config = dict(
    n_layer=12,
    d_model=256,
    n_head=4,
    n_kv_head=1,
    head_dim=64,
    d_mlp=704,
    vocab_size=8192,
    activation='swiglu',
    norm='rmsnorm',
    norm_place='pre',
    norm_eps=1e-05,
    positions='rope',
    rope_base=10000.0,
    rope_fraction=1.0,
    qk_norm=False,
    attn_scale=0.125,
    bias='none',
    tie_embeddings=True,
    parallel_block=False,
    init='normal',
    init_std_qkv=0.0323,
    init_std_o=0.0401,
    init_std_up=0.0462,
    init_std_down=0.0462,
    optimizer='adam_hyperball',
    lr=0.00563,
    beta1=0.9,
    weight_decay=0.0,
    lr_head=0.01,
    grad_clip=1.0,
    warmup_steps=250,
    schedule='wsd',
    decay_fraction=1.0,
    decay_shape='pow',
    final_lr_fraction=0.0,
    batch_tokens=131072,
    seq_len=256,
    doc_mask=True,
    train_tokens=587800000,
    steps=4485,
    dataset='wikipedia_en',
)
MLP neurons of a small language model. Each row is named by its layer, matrix (gate and up: input weights; down: output weights) and neuron, and shows model dimensions 64-255. Each number is 500 + 25 x the weight over its row's rms, rounded and kept within 0 to 999. Numbers have three digits each. A neuron's up and down rows have the sign that makes its largest values positive.
After each neuron's rows, "fires before" lists the tokens most often just after its 100 highest values on Wikipedia text that the model never trained on.

L9.gate209:517514522487473531487507482544476504549504449508474467494496502566522498481492482508509475434534537455528510477503464534555512477472479444496510504477504467502474519536517532529518519531520500490503523494478517510480501471486514544504515475513501509539499532488516535470479502524479501489475489515484501530490476519506481477530509505528493509521479485487552512492476515537504499496507536513510497439463476518428527463526511504516526526491528481493514482537454540498497481474534526516479524531478543489517512466488486502527497461473485511544481494543521525493549494564522512515
L9.up209:513449536483510487471456530505475497527475485500528509499512498517521527505471518497496455489455487478519470487502484504528492481480515485466458476504431531470512470503518472509499450508475498492515543501515492516451565536496541536508509505497495500519477439538459500487489502487520505479492482490521496449533497490492486490548457487504525489490486448524485506496513506516507537510481475511475504487454465513526508526505502496526477527499526521509463436502478478478527525490447487463491496481487520536529479505506491486523469473498488495513496490506517493490482466533510527500
L9.down209:504534503477517522471461521517451512530493463461533459508472482512472514492473516532497503504517452476509499560526467503488491517516517512490470475505489527514522528524501541466528493501449500505546483457470520479491518484481510444497484452492480511532540471499474495485502584490500536506534479522525508519517529473519516494462492533478549562512464482456504496486478438518503518505506522504510529504451551529515507498495505462483507537533501478491487532508490469489482461480498483462507514452502466504525498453535513521562484493509514527482500521538543498509477470520439483495
fires before: " of", " and", "\n", ")", " for", ";"

L4.gate479:517514495450485496464498542485449476519467523467522448502543528484521514501485467488526482486520527525476537512553510540474474480515501486516518501514517481501521480525497551519488465492555475486483511503475511522514494498492478500488536463490498517423508501527468518507507535476490520511493465541465491514493492521474534496507442522477503488458489486511506518474483461527519462489496558468510485482514517484497511518521507536465492495503473518500491475456485554486464517512542497496521520445502505519502463525488505469538483510538510474541500497482477491504513545495544425498
L4.up479:497508484472473498529515530478500461515534469507520467469531467512464477566536467479519497466483494525496487486534487531524524519515513478538494477488524501457530512530488523480484473473477472542471485509494542492489544445510478516513526536525465501534492526528491488520430511489496511506476559475441508498516471487483536491446491491540505458537479532492528470491520472504516494538458519478493453523534456483474470505483520502518508493504513473487507516517517527556487468489520511485478513475490493470482511502543528455523503498553521547477497495514503513484514458491482465466
L4.down479:519527482505521484511494524493528483525493502505495506464504514568507515499517476514475508520493521518495529497508458490519554491519490518476542541492513536435472499489525465512494462483511541506493505557480534465508519518490472471511489536509504528464505500518495494476490517472538490516502501493501459467459520486506464525514498469485515515495540491503511499471493508455477479512525501531484470545488484468515527482507501491534510533530511476539450505496495512475476512448536535494494481519548494485459513506514485495457501488444492449464502485493520488452527543446458493461
fires before: "6", "7", "2", "4", "8"

L8.gate683:552495500523510548552538539519519488533464529528527479469512505538504510535537520507459500515488481449517519475494452534494487477525523508533501528516489536518518542515506531517452506486497500529499469462501529503498489507497487460520427478495568506480483539477494498484492484540539489479514523543476495549517500445519528499504524511487449492515521509491488547460492483530504539498489524513494498544489515523457475491544565485490495518508465503488503500499504480488485478513515521513525519487519462499545477531520510515508488484480484492527528486529530539469501520526490485491
L8.up683:462516512532500512531473477513518452466506535461528456514484505494547469479534505483505514508461449484536474540550531507537503492516507457461522505488466457508500436515516509497508510503509521482488454500518493523525491470505528481501507479520516514493479499428516498475525504533501527440453508499483517459501501499497464510492512498486494489482484497510480480502495472488532485515462465507549507493469524474465490482496462503507494543504521479550500502462495515527530514538489474493537531511547512497529544474458495533512479518533479543502526514487475494494486504520467498490
L8.down683:522537518502489482490529454476550485481496518418515518504500452545466509504519499534482496489453512463531485506462478491472494493491505512531460491478465496484492533496513548452498501486489515516504496477496516481511522497487487438475475492491498508504483468508471513504462447513499527521483527476511524498521483469471510467471473517474527513470501485568523490523489520513449523531473544508547500481528515474523539504501502506516515482530498549538482493527533520497521496462543496500461491497525466469527459467484505515490484489510484536497523456492495487525527517495491515461
fires before: ".", ",", " of", " and", "==\n", " life"

L8.gate98:517475522513462491480480506513509514514529495475505525507509500542493524534540465450476504462469493486487498488491489526495545488506485522530503513496498430522515509476477468518515516502511474493473518541474484468532491485492460482501526481497473515482490507546510479497519519546507548535506507479534512503491526493532469557498492438493486485498506506491512487494508470514511477489525490556528492504501516511491498482454518534493443476422480469481509485483470481505520479500543465509494473489493517478487495485480510535533519475480466513523508493523531528531482570524507468520
L8.up98:461520466492522470518450508492507524524520476470524506522499477529500522506477489482516534539470442518481458543526491498519492479489469531509490519514524453510485503524481477459524471497507523499509490534502529504505474559506471482428494474525517526517521512461448525489502515488501500516535502444487508541515507549457537534506478476533535455501486525517508499450521523504474455544499463553528468512511499519497488525482506517498499471531490491519512534512539476528509490484483498524468506498512546528530507506497495480494496454519482493518524485530511516501491537567479520538
L8.down98:496493475482527532466497528512475511513521483491526496526503480492493512517465511510494513492483511521504512473511480499492465519490483519476490506492516453473488473436471485509528478488509506493503536510506461493494499518497483515490519494524491472468509468497534504449522527534498477582464493483529478476491508480491545475516476485519510528509481524497448455520490513480529476477442481526517529493442466449534497508482484470536511502521486506521540475510490481508475464459500483480525460456523478535472527529450459461476511501469525473482493500504485507530531529484543508532
fires before: " "

L4.gate140:497543528496477491499520480486488508546486538471526488497516486554483504492509516510484483538449517495513516512496520498470503515493492519522486522494492507477504546515495503463496507525492539513496537504497519483496477550512532518514524488507483457511498520465520481448477511487494496510478485467546519507503524457519543477523487495464516486513468493545511477485490483497518516486543496531474536469507513543521513499496477511496505494520510500513481583509493540414509460499524469502508529461517498541507435459463484510446513462516453495542526480505525492463472474526504453519
L4.up140:495530472497466477484544494496517515490465480516538475515518479506492526513549515468516465535457522491514539490539540462469492466519535547476468490490491498523508505513489544510492482514528521509499513531468527453497498477501524538526547476504487537514479502497516463524485503557486492517478485510499511467510475467497485511501491512549489519556504482520502481498522489495523539445521515521498491486469509522529522505524518487499500495509501507514539506523492554487516544454501470508552509503517562495518515506462463570478523453487477519483491502500497520446476512497531503475
L4.down140:452531543468485492488477496500497511489498509499533462507491523520506531486524473490485503503535524495522502541489508502456458480492515545485493563542524503493482537497525493482495501487515548507485491482512526453510483506505525506509507487496473496504534521497513424472485519509496489547447501489457523524498542464499501471539463496506501515505547506552548474497477507518499498494492462527503505523431564541532459492503522507482525488467508497476497517524462517466488489511532501484505486490511453526471474490504489478512477502494474534509482528495483505479473472482477471522
fires before: "==", "In", "===", "The", "On"

L4.gate70:475503505500470514508503496488535500480500479495532474494522536519454539471526516505458475512489538526534503463527536507461470505513478510467484511543503479534474493559449536492503535515533538480494532526522525476520509505487528528516482463532477494498469490493500514534453529480504503478528484490550495498502513480484527571518476512488501493511494508503477559476512515513478534473533531488514496485494521502531502543501481505489528448533492534479516512507512533483533517522566489446551484474533508477490477459431503519507504501493472537526510526522513521489476493507482507504
L4.up70:491509491492482519458472447480465494539512536514564521523533522508550506491507490536491457543508509503549485501520511484468499523461525537468466508498512530522509548514497517543456490473498517498520532522541510424501444495455533563500484475508526500541521516511520460532466530488472516491493500465529489504488503487525505494568508502498482478534510489508484531504509477497506517433487493542492516459478502485527521514515504500512477495520502479499466508494467473459540444523499519497472500441526516495531500470492488525485529472497469514502498540511535477491504467498515463499
L4.down70:495495490509465553509516502502526485476527513517527492524530494497484492536479477471475499486469511523496492436480530518466498508510515532461532494547567549479514528507515494535484475489549513479469541509510510404501454515509555478486499473485494511485497526508505484445517519510493519440506498491518536476505478529536494534517487491512495527492506518522470513492544507521503471456550440504488521520438513498532473521492494504503518502479485492491554499530481534496526495499535473448522529498519471490516470509494478508488522501496517503488447509487483493478507466513524467508
fires before: "==", "In", "The", "===", "On"

L5.gate355:458561478521448510546515485427533530510501477500462540501487485565508509478498519512456536482470499484502514515523523493491515539513474508519430503524515536541528503451514490504508486499485487504484505525502498520502474529502463505557507480464523516487465516474512539537499487517468510507484519490480474538534473508473466487492493497497466460496497487527481508533516518509519558482490483467502453477547520501442499493476512472505506459501509540505485528475468484466479491513500499466508538501483541559524501506440482501523496494470522478490480509435467460506509491463451489505
L5.up355:459520500490512491529509521478489519501526484474471482483532520517541454517487461508537484486502515510522486505488470458529535463496489473476546484523537483485507504557466462532537506533497531546577503537488448506499453501537536486462498484484532508438482456491498466512449475468510489510477522543497504514502491468511474526542494451549494507544531446498465515460468500490460533502463488483470516498509469482455529505517476516492518448466496508497475504523490486483487488511488502526517503501493528509490485545504489498481503498468478500499520523522488491488516462549481509483
L5.down355:507503486536504543503489505544498492465495481475504496535484508487502532482556467523480480538514509537484475544472515498478457465487522468494520473494463518498517508446454495500498505519449452483484493530498495468539514462491520504467450534536503479477491496500474463475513512501508456543458483497548493490473473497476552502509489508519513515486499534477482500494520502465520520510515511506479485490458439501532439512488534568504472491555564510471486462474501480497482529454515516558530519468512493502464518501520514480490488473523507470497521518543524474481516519497490479517
fires before: " ", " •"

L7.gate347:490481529534534473491534516541518490538513508500544481490484499529517540544468492575463475539530486512488521509495508518473496533528482519471516481465490500505498481492491540535510479550497516542541523507469535531523498526503479472506471488469512477488501534499489512506520458494521504511466492475531448519468531535568460503525545468500514473464499517522508518513516480515500499502486491496494527472515463450519510491500491541481490514461473473528498484465505516504529498508529496558495530528495521508526498540485506482531463483527513501537493491449499530492473531470488509508
L7.up347:498530479512483492496482502502501501504485502470493506477519516477456483519466539481524520511505500503509497535441495507525507536452499463498498489503482501477532516528487491476496496519524516464448441477515522477494504504504455516520490482476530490494469518508537477494472477526442547498530486474491502463473531498476445537511464490548488525468468499492479495512479491536490506501478464465504497464525454506538487474521476504513524484467462520466491489486436487465515460515464489506537500521508495468459509510522474487497551495497520492518463545515471496524487488477515547544
L7.down347:506497491493485531485498495477499497495497489488490458480477519500481502519503499512552509536473464502476508453507462506488486504495516461478453495502479523476475514469468516514484457506500463488481465514542543466523515471481515504478493530485493552524476458518508536479526513522553470561506473484499505514550519466481521481498488503445539529519509560495483486508478525514508503503469555524510526515504506481498491559491507477531486472499529494511549491516502442484496483500488464521512460534518481518465490493475549491468511533492475495449564476498547476500585501504498500520
fires before: " ", ")\n", ")"

L4.gate43:511527500486508517484487504482471520545505505506491463530518516466503513489551507493456503533512508480501455464518536523460478519481510520514477552558559529508454526499509524474489525493467545470487529479514517489497467514440536494464472438524488523514488546521540499502480485472535496489506500452492499519538489479482527472480499546512464497532493512533492505480546503529497503474497504514544508497518485501509534486492516491526495554508480459503502520520474512509539458533522478494496519487531478564511466479498436498490496452467496502491492480501506491503527492509548554455
L4.up43:475486490487479490489516494464469508499486488482533521517511502493473532501477495481483512525489541485496501473535524501514519535536537540431525529511491545545448498485518507529483501526560490527475515484531514489495475485511482549464504461461448516542509521466475460507486505514491540458469493487450525508526526493481517472510459499520467493507485490505529537496537540511501486511513480554474532424498512501502531505520558463518508503518498479550474491475447509487510483526493455488513511451540492508501522520496478497466511462477460518509496458474477504486500508519503483488
L4.down43:444523522538479547526484492468503473522465512519524498519527510484463521498490485485496522470475544495505500501458511491512498472476493492513441549513493588502504486480501499518447466472545464509508496487499510447519463472498527503566524449550522497472488554509463495464500548519476490474480487512504521501497497520527470497500487474469459486487510495520485543520499521508494511479531489493517486509429529523479495496495516527522543491514501465516528507509492538483509482503476496528509522505505488471473493488477465518475466492519480472517472521517495479512461517516462487506
fires before: "==", "===", "In", "The"

L4.gate487:449506518494470535507507525521465500523516515498529554520524505502497466497541506486453530502537520489492523472477498523421487518471519516506469534481504515510486494484508535518447535496513493513455501514523493450516516505526547529462532490487460494501534520501472463459536507496523534519503510469480519510516501486528536483468486526480511497526485526475505522483509516516483526454507512509526496503467537481505496472519487506487496499531502497545521510543498456473552514484506511478534517462523497530527467470529520491478512476511515531516543518521498485497528462490520484517
L4.up487:484460460544487513530539490533506518509476490485514548515529486509526539481503514510504512512518482493470498486515541498475469480547525477485497565491506532508486503508521520479459485523541478470478524469475537511501456506462491518451504483495490478514505575498508505524528521540481470519523524451527501511488533499519474512489512519513477509543491504528515492492519477496499536483522476507474495461495529482522510509506530534519513519509507475518516486533508497459549473512506476535480484486508503541531436500495531522518525503494442514553529514489509514500460459522489453482
L4.down487:502506518490509493502541523506529528525519499492520469481525493485503493478522498501480508513492523484484485484545495509460458471526491513507540475550508508488474488498505520541469469483525518495492479488527473476468486504512487509515484528495521475555491494453472444468481531473505529543472483569522531503495490466512546468498490475531493488478500500524517485548504476490511481503517510490508458484465468496495491456469533496496553501500510523481558474503480485514538485500494477481529541484508484488507497480490481470518485482519524525507522522472492546495469477534521492494
fires before: "==", "In", "The", "===", "T"

L5.gate51:494504502485553523475504445469503461487523507497497498515458514500508488488453508512474500508482498498519477503515516488544518523483481520524493452537514524512482502496526512463480490484460517535483569484455472504519496501534515465471467512498494517527516502507527536498473484494477500462504486497523484538498492492485480513461451509489477486488510477526508502544491510467517520474500533540499465497510461484495481508521463499492472504544514475504470562477510480489482502516502501478536476503449496503547455499526454529499444517492456549524502506508519513522495553542499494469
L5.up51:466486479492477529469572506503504464479459463523550515508524506498509489477472475507493514484514473522501492540484518501520497511478490495509465489479472503486488525500483478481487456500485499526499529534467504495476541481517482503451559515480568537518513482491554511496473502487471482469495501509478484568556547462483467507500472496526484511526509500493521506534500471484532513447450532517446478512474507538516470539522476486483470503494540529507463466532510469524489520478528502498504488438502530477508507482517472522467496516481494495487531498504490497453493481487476527524
L5.down51:529521497486525483515517517514489492539501485485462504432498517505474490482537503490490516508499511520499473516455529506507531500490465496502532529476450520489496526483475495509474466510490491554562507555475477449489492527504503516507510457473493520522454510469460473506489515544464506552515481499522463567519505462468496494481482489490515508473483509511485497498520539532481497473480499515474513501452531471521501476520519504493464521469498460468434508480480513459470560488461507505475488534448536499484529511500485537514458461483515500502485505497528511502472483505474517485
fires before: " ", "ract", " a"

L9.gate113:496483514487485513493529508502511476573523504511487516489468493526488513495499446463482498502481509537555521499514494533476510461528507512516510464555542506483518483496492510504497502488486457495439547473456510502548486465496481519505549460514490505485515524497512552508526534503457454513511519553482506488494517487518498517472503516484499476503529519489523496497455493477512482548509510582493481488496516502513497466474469462524492530490476525475472483501483484508498480503485464482505492478514443465522535521452497473502530509502537513544527448472488480507510448501475494491
L9.up113:502530450493512506543506510520502502518517526484502533490493534479516500491496497501556499511539470539496502502463506493515539481505471469474494481546515540513520488491576503478507485465484525507463520478535516490520487483508488514506497527488497463508481510509497489486489498506526465504495500483506487515521484485506473508493504462533474518516521513430517517492490483491532505505512504528470506587489477544500543476507506532502522464519501509474487501528522472478517530472536508463516533504556499521515483467459482525506463496503489512470527476492529518522487507553488496513
L9.down113:471497508458472483500536510488501538506476479464475507506513514525505527469485490475531480489506519525477524491468563504442483506502466488511470515526503500426508520482513533477502508494495498478490508527512496534482520474460478516487483485497491530515523515540505531476480516502482455513502522529494494510483489472500529509467474503475530529526536508480530489522509513509448478486471497509499488499466468450480489540537446479515497495550532534502498533560531534508535497444491555477489478484488509494505490528490519448496525491503518474507457542488523496480505492505517554493
fires before: "4", "5", "3", "6", "2", "ure"

L7.gate404:476477468488523503508505515506486527528503471489506527490520469495508489490564541481498494505467474518490476501541517491523507520467471482476489497490517492532470482535509513545513472546467458489454532500475485512509477526507492511473532516503442540461477483479475486477505517515501516448502436515512489494548519513499509470519549537529500528495469489490481531496462460505539534470515536468464504507544474518500499500500532485563480487484555497501484507468457483525534505501466487486552537512525487475478515492491516480502512484514533512538501512479505506521509471464489483476
L7.up404:474474505477475495496496506518495526467516476500500527511515525528484508540515459493493548461536480482477494501514482477522445466464498489476533471498478473466512514480507504481552488498519501554493496491499519483456535518516559537541474544519535565486500480522466501509472535518497499489460489510471488506471472510504491480494458514474510531493523456504502510513482467478513495489508511513479502508510480499488480494543515477507471491503540467515486486475460518509489476535484512484504488466495530497483496483523500505503494483489512505509482537482517474491472532509550532469
L7.down404:522532480507504478476501486511494470492529512519495569511480482453523477494499475515527502492528479497493563516517519514520509528486474476521505452511473517498504551439477481457555502538534514499484475511520520451494491557486551514471473522487504511529488506522518552493506465535508502517473519504494487517474523495519512539490506536527528516523485521505497528431491490522488525505498515525488518520484500520494510434505470519438519465495499523488482537491464527532499498492551539479492563520487507486540544501519547487508484492485536460517487494545502488514518497512512477520
fires before: " ", "|", "-"

L7.gate99:505502507494470520494501535481510521504517554520521502466526515494523512510508480481503524523504505505517510530500502485504481509487505532495469497496532509460491556478497543541524471479487509514462525520517458523486499452508526531484514494530486483512499510504524480520521506539527505518549471513533484496471531493497478508500478509520477501537512511504544506509519465539494473498493476488494464487499520508454481456505526502515502471487508482555471525495538488450518501486536512533508519457505498488470481481507559528495477529478521501512458465549492510478490500483494488556
L7.up99:503514455485468478521480512521491499518499477484513513511522449537528481535514520467506475527543525521490515538510524486547467489499447445496479451465524489517488479519531488498468504500520500506513526493458466499478447512502489541499516512482494472500495453494516480508564543508489498471547478526450505500478506482518496510476519516493459549497504511512483484512507470486500479506502489497512520501494476508490500511533468509503523522472524492465513449505518468525496496483512495491474476485469536536512519478443479521542448471506495441517591524506527537538489486557491500479
L7.down99:453484521484521514469532512495543530532501521478542503512502497463502501494484474499482480474495483452512533526529506480485530525493536510511489488529529530473495489491474532507499514516492515513535503503471462475434505483473483452502494488505526483501523480510472525475471515484539484518467469506518456516494479510475456492503526512509447473532511553490510490482511473491576481480524506497468479481479498497503521480511485456469503531493458496477476574467490485492545496501561521538481516456520496508538488519514532450455513445488535489496474512499494501493463526484508504512
fires before: "0", "2", "1", "4", "8", "9"

L5.gate509:511482478542523534526496525545460463501494454503485538478503486499498517534483476492506476555521507522504504510482499497479470471515476506511528486498512560538482515532495508481487508508488478475490514428524487498517486521448469529491518529514525475506470543548491495519501523476524485511543499524475521494515506539463484492520516469530500528498481429500521474521482495511464495459466519530447528457508471496489478507493559551535469496503490492509512526523495477501481528461517516572514495531457529511487535496500477511473503512490523513541475526509501513517447476549477516509
L5.up509:490499490531507508528518529474492490524473492496494491460502522526504537458464526534502487475511509495529469476499519513484499492545503485501488548543533543524511538511502501500517520486530496478514433518493523464467495496465521493500482532490486514454490513494523461480434486496470448477517482538469502502518522511480499507509481462534513503488501516529500500481477487446526526529483455536477479482518526491461485491492504515549488525534495481522502455504509468493444498478451457491488545456487524517494517493514462508489486462536494541481540499517525506453525469510498513490
L5.down509:480462557484476507495530490521492477495477510489477485511527463527511487509474472525502465471496530465471529501439477502508494507535468469503507478496454441520504440492469473528531498499499484521521493519480461486519469533484489478502445514518474459496568472486503510453483464499474512513488512511499472500508532473542486488491486515483506537512535496478491496516423506503491538490534478485514522492470468552488521481544479482503517518486552510496488518482524473495498495482520525477523496517509501547491479471462479485428511470519534483507502505554503500536455485478482517490
fires before: " ", ",", " of", " as"

L9.gate467:508439481498512547461488445496541502523527515474499505473492457459531460483455545502513514527488478485444459499485471474530507482470510498539527502480498487484514488517479539516533515536546513521487532503499509495515457517453499520490471501505487522486498541472543500516477500505458441509463468476493445513517499459499512500490496547493449478516528455532519502497483494501536529517500475521537449526498499539518491512500581465519498520463469472502493496520456498533511483499479473535505481511549527506491458524518500491482487484509477482506537499485484523505494522469486510566
L9.up467:494538533505488477475478511509519481521529503519487483477520471530490468561514508487509494518500525490504481467500484483507528531535507488455510487487503462482465503503483479490529528488480514439565536464479485534501514506490522516497470487498496534502492517576527444501481443502521519517465463471501540487479529514487473435474487498526503469519515499501541510487474471511489478486503536545517510486479564489492485509509436489504458530476513524495471522505499479509521502555535480517496458527516516502469494476527495521507495538494421492447501492562496487506526476507500524484
L9.down467:512471478497525501483463498495485527479483456539499538517478508477543461468473489523513486518486502498494437488513536465463455490504484508503489459461506471489471503501525528497515484490495491531527511509514496486501508492514529466505507511511506494462510507509474472510506481499508523547520520469579458538499581468477552505517521500487516491472514464497461494474483532490513495502479495524454491494482472509532504510527495495494509514471511510490483491430513520488533527517477479469521471516496497507504527533518481459479507510553486477490462523492507446518481517526466495491
fires before: " ", "978", " ±%", " +", " .", " |\n"

L7.gate82:541509477486489525508491453518545524527549492519493491481498510517507522556512541536499512526489477546510511491443513494464518523510521511499492483531486531492481516494499487483511544532494501502513561479527515528512523480497524516476501464489543506436494531486494496462533442544524493505523494517550472547501553494514525523540504517487524436483504503476513502500501463501465538511509498542520455514516476504508509503485513520537493546474508480519482520525505459539499537539488511462479506540503506517455495482462453522509506554493455462531504521457525471509543523481480488463
L7.up82:481514494505486495514508516521513454501488468526524477506512454516523535480511491481524498455533509482468513534479570471484514482523496473494479458507503504486460490475537520492525512494480531480488472505498491525528478500472563472519460545557482478493509491467518513481528518519525461506518508520497485521479513485540515512469520507537496480465504513510510520455465482514515522495427467506483518529487482480500496529537469529497495471502476468515463500532507443467513448518442500512537501517510506503512523468509455529451480504483493514527511539548503472522472496504505499464
L7.down82:470500480497505535488515484456522509471532499491529473436551520511514543500490517577532515509510520491482497489523531480529483467497508513499490458468500481489480491524529502542480484526522430515500496513481517515512507508522457500480493505485475474515502494506517476493521512496541487463480497496459451513522492443495511480468478504460516537529529493467480500507502477460531496457480535542491527493518495506481463489492513517523499497515443506503502507509501542466510484481480518522534495434487490492508518444533548490518502513471488507511484511493515513500510469500452436466
fires before: " "

L5.gate113:568478487524503486484498524478522512474450496558527471511518476495479506486499513482513483473482547522472454539519518551500493476501473531515477473439495465514491506476522499482528459508523484510452511533510518503519454540462465502498498455484520509506455520529544511529429486521478478460493472493492478441532529520506500499501496496499470472464478489503502484516499502513502524488507478473491524533500453488512470557524495487539508527472506491518499476493511548465499498482484477525481511501506471522525546484478452527523499532497502483490499516486500485533509470505520507486
L5.up113:489512488529483500510478489542529495528507468520507498461460535519467483521520501528488499524488490521447510492493498475525483538552542506484518513498527538528448497481498533517441516499507492498488482529561523468502511502527488497475487501533546510501538476505546520484513511543548513495467496525481505507528512473434535542500473498487527445515518541496464533515529517514439538508480523489493509499494540483486541494488496482534497505533499489493515499481503500508542472511507445518483477547499480514484494509514485523504491467549470517490480506485496508465488465447485474491
L5.down113:515534470542547490510504481538513498503508540507488471521522493501500449512514519486484512527477434463499517533522536513526546514515489466435492509520488518441459473468514523551492477531532493532467505492514530493508510525532476500480482471515513454525519481503487545494504468517489495505488492501470512533488495499458513490486472455462501512467507503553493481485514500483481515499477525527520507510498469510547503502496541491489518451532452541509520507465484520547487495480481489494495474556541523515524489466505505485475495489516487489503527540480489531499524490536476516538
fires before: ")", ".", " to"

L8.gate28:503491489494473507537506495497527452533506509502535481478516528512486527502440516521468527503504529496514492474512495477464470511545521517536462499533538484512498477541532471522516490469486486456518511468468484518531555517500467497488559495502502504507505509513489511471461514479478467510548473508504514520487511510502489511505466510476516485516510486498516476503516495467526473481542528525505510509525496485512536509507511505478498466521524488463458490544481510519488505497528439476513514492508510497452488478483538509479512474482502438503554519480479489501475557480508508479
L8.up28:540509509475531508478502504497552522485458463509491547470544499490503501538506495505463496519492521499475528486470464527521476564482524495525448501477528496505518488462477520476480492491492523510476517492484460465515474492510464512494498515463503490512493530504484505519461509516456546494474464518504548517546533544499498479475533510499526451478461506506530533490482507515534499487489546498486477440524504565481497508493559480494548473481499511533515461515493480487533433485550463496503489529496489486482495495489482458508522484513504484510508522494539471499512482538518476547
L8.down28:534493493437530497455489477487519474474485463525482481496526460529483490510498507530516484501508521505495549493463539490468509537534473468537474484516469545505539530566484530474515482486459453501499489503484468436467497477511475489506506492495514525512508512529492488533507509463534474501493486535494490551542488541500487485511461520497512530526546516486493518485481505490485524550479514521510492534437488519496505467496522470485495508532478486484514560517546482508507484494498503483502468494506539490501494542529524523496518551508484505472491514515458501528496485490501480500
fires before: "1", "5", "8", "4", "6", "2"

L4.gate484:460506517507514523520471451474490505518516494451521479484503564520521541515486475509512498512460505478517493506497509495469515456527515516519486505537513513531512534501517536516477536493532492467504496487527554485493531508500479498467527481457490488468500518484497482489478527511517524448496474495519545498537512495487478487495465494520528520496523481498443510450539493505493501497535499558510541525481499523479574491465483517543497486519514468476481475542476479474536518512505479435501539499523475519517482532473528491482491478518479546498524520494490540523492492505518498456
L4.up484:514530513465450539484506455505502532457473498511492469473526518521475547469517538493514526554492508491461477472519484460474453521488529526530494521480495536520466552498491532511493520493535509468463525487508544504479501461492502494508518466486485527498533526458513486492494533516504525457511496510540497466496528518522561502509467520521500491472531483549527504467533520522472490435504502544508514476491508515475515470529543506483553522562524483465515552511472482463495502480496463481505495465511517535507520500489505481485519467486499545458537527501481555486488532473539496486
L4.down484:491474479454503525479482493534505461521476532503486501501510522506482502528540479518495507451492487463560478485514485526458525526536510575502516495521503558519496539502516508511469488484538476477535501480497551435520529481478518513499527481457490481462467514488496459472467463516482524466494467517540480493521504517484496488481513477496537546476518473521496495513544477502492506474492484556518493532429482509500498494498490517498473476535481527514495520480479519464504472535529510496552518462509542512499506475495491522523526459505454527462486503557467510485520525522527533483
fires before: "==", "===", "In", "The", "On"

L4.gate370:494529423523491531534484477524461525531500487483487495486520498475538511466512445490502522514524474483507485507519468523506458507493491516514474512489513578519480510488515472502483490472501538490488545484502517489506509504484455513519525473516499482486497534505529484458509527485495509464534463505494519524492514469552513490453478514496536496552498513558494538530480496501498486526484510511497455528485462484519511535492467453461482523495503479533509505509561541485538446516543504459479502470523525440483455472502485522489492469487450484495514539511494521462493524532507484587
L4.up370:436492465503491516500503497522490526517505511475555488517477493502475459444522504494451497521514513481485500488507448492459476502549489472452517509519498524511453534506500566501488519453517508502491521478483496471503502434484505527483521511439456505533459525518482534491531482474486534453533499524491558477532477463527496509542487470541454515518493507516523487516508529503458520519538465514469495522468513457500504498483486513478458539508466535493508506562549521482497523510497491467505489479514507506509505493495503511465480509489465483503483540522498485501490500487471465520
L4.down370:515490459517472488509491491480512512487496469566489496510500490471525519512491501483497554489535506476504469463494482465475495547507535506499541472510513597500493455505503509520465494488520490521488527525517509471515489484479529518499467476507511473498494491471523456471461473488496515436492524512511473497510510479505484506528480490435470520453476483500560534489538482489525523511515483494538476491509504496492494481462501475483533519527517466491504456498497522484519524530489488481547466525479501451522485501476442514498474491442497513506484554468479521511485511482467499488
fires before: "==", "In", "===", "The"

L7.gate528:522470537488537522495503440489479502475574514498489524515530477509483489555478496466474492521521506525462483430524487503443532461504529504511502506510489513497503494495525480521539467489495500471464478524514488523506480517500481485538461428503483513495522527492519522508495503514523557530531487518521538494530527483550478548486512501487451478534511496546482485484526478487495510510492493518474492484502518491487487489453476467527522522474488469441510463467501475494489452492479468474486485499493477549523461482492480462522475458502490478552516515509500502466499519481451477518
L7.up528:490494483510482505516482482468541460491513476469501482519480500494550544515505529500490485522505474512489499512519451523499501469526494522519529481491456477491507448515524485495478492525520513486509468531556494485445540472481467486520464512501481512491486490503532506484487468484547488497489523497474496510481566485499475484477509508516498549457530486460511469479533446526490515506471501501550527488486502500520436536529509471553488479544477518466466496528506458518503489515534505537518495502510488499482530479493522480542491466460488451530526512506503512505492493493440496485
L7.down528:483435507492514543516487484459499489536479488521512471510479489494516533473472470523514526494485494468518517480505513530510478532487498534473485537493556487465489476483513503482463474470495545523508535486521549562499498531538525547520539473515473537493503539474523505528495473485521505518485504512504489527529443505500519512503517493569485494490475492473499515471532481490495517542525464516500513466503492525514533445517504546506498556501502478503502507529510525507522513503478491524501522490548506492496466486441504533489492482481521506497506508524499490469468536461536474456
fires before: " ", ",", ".", ".\n\n"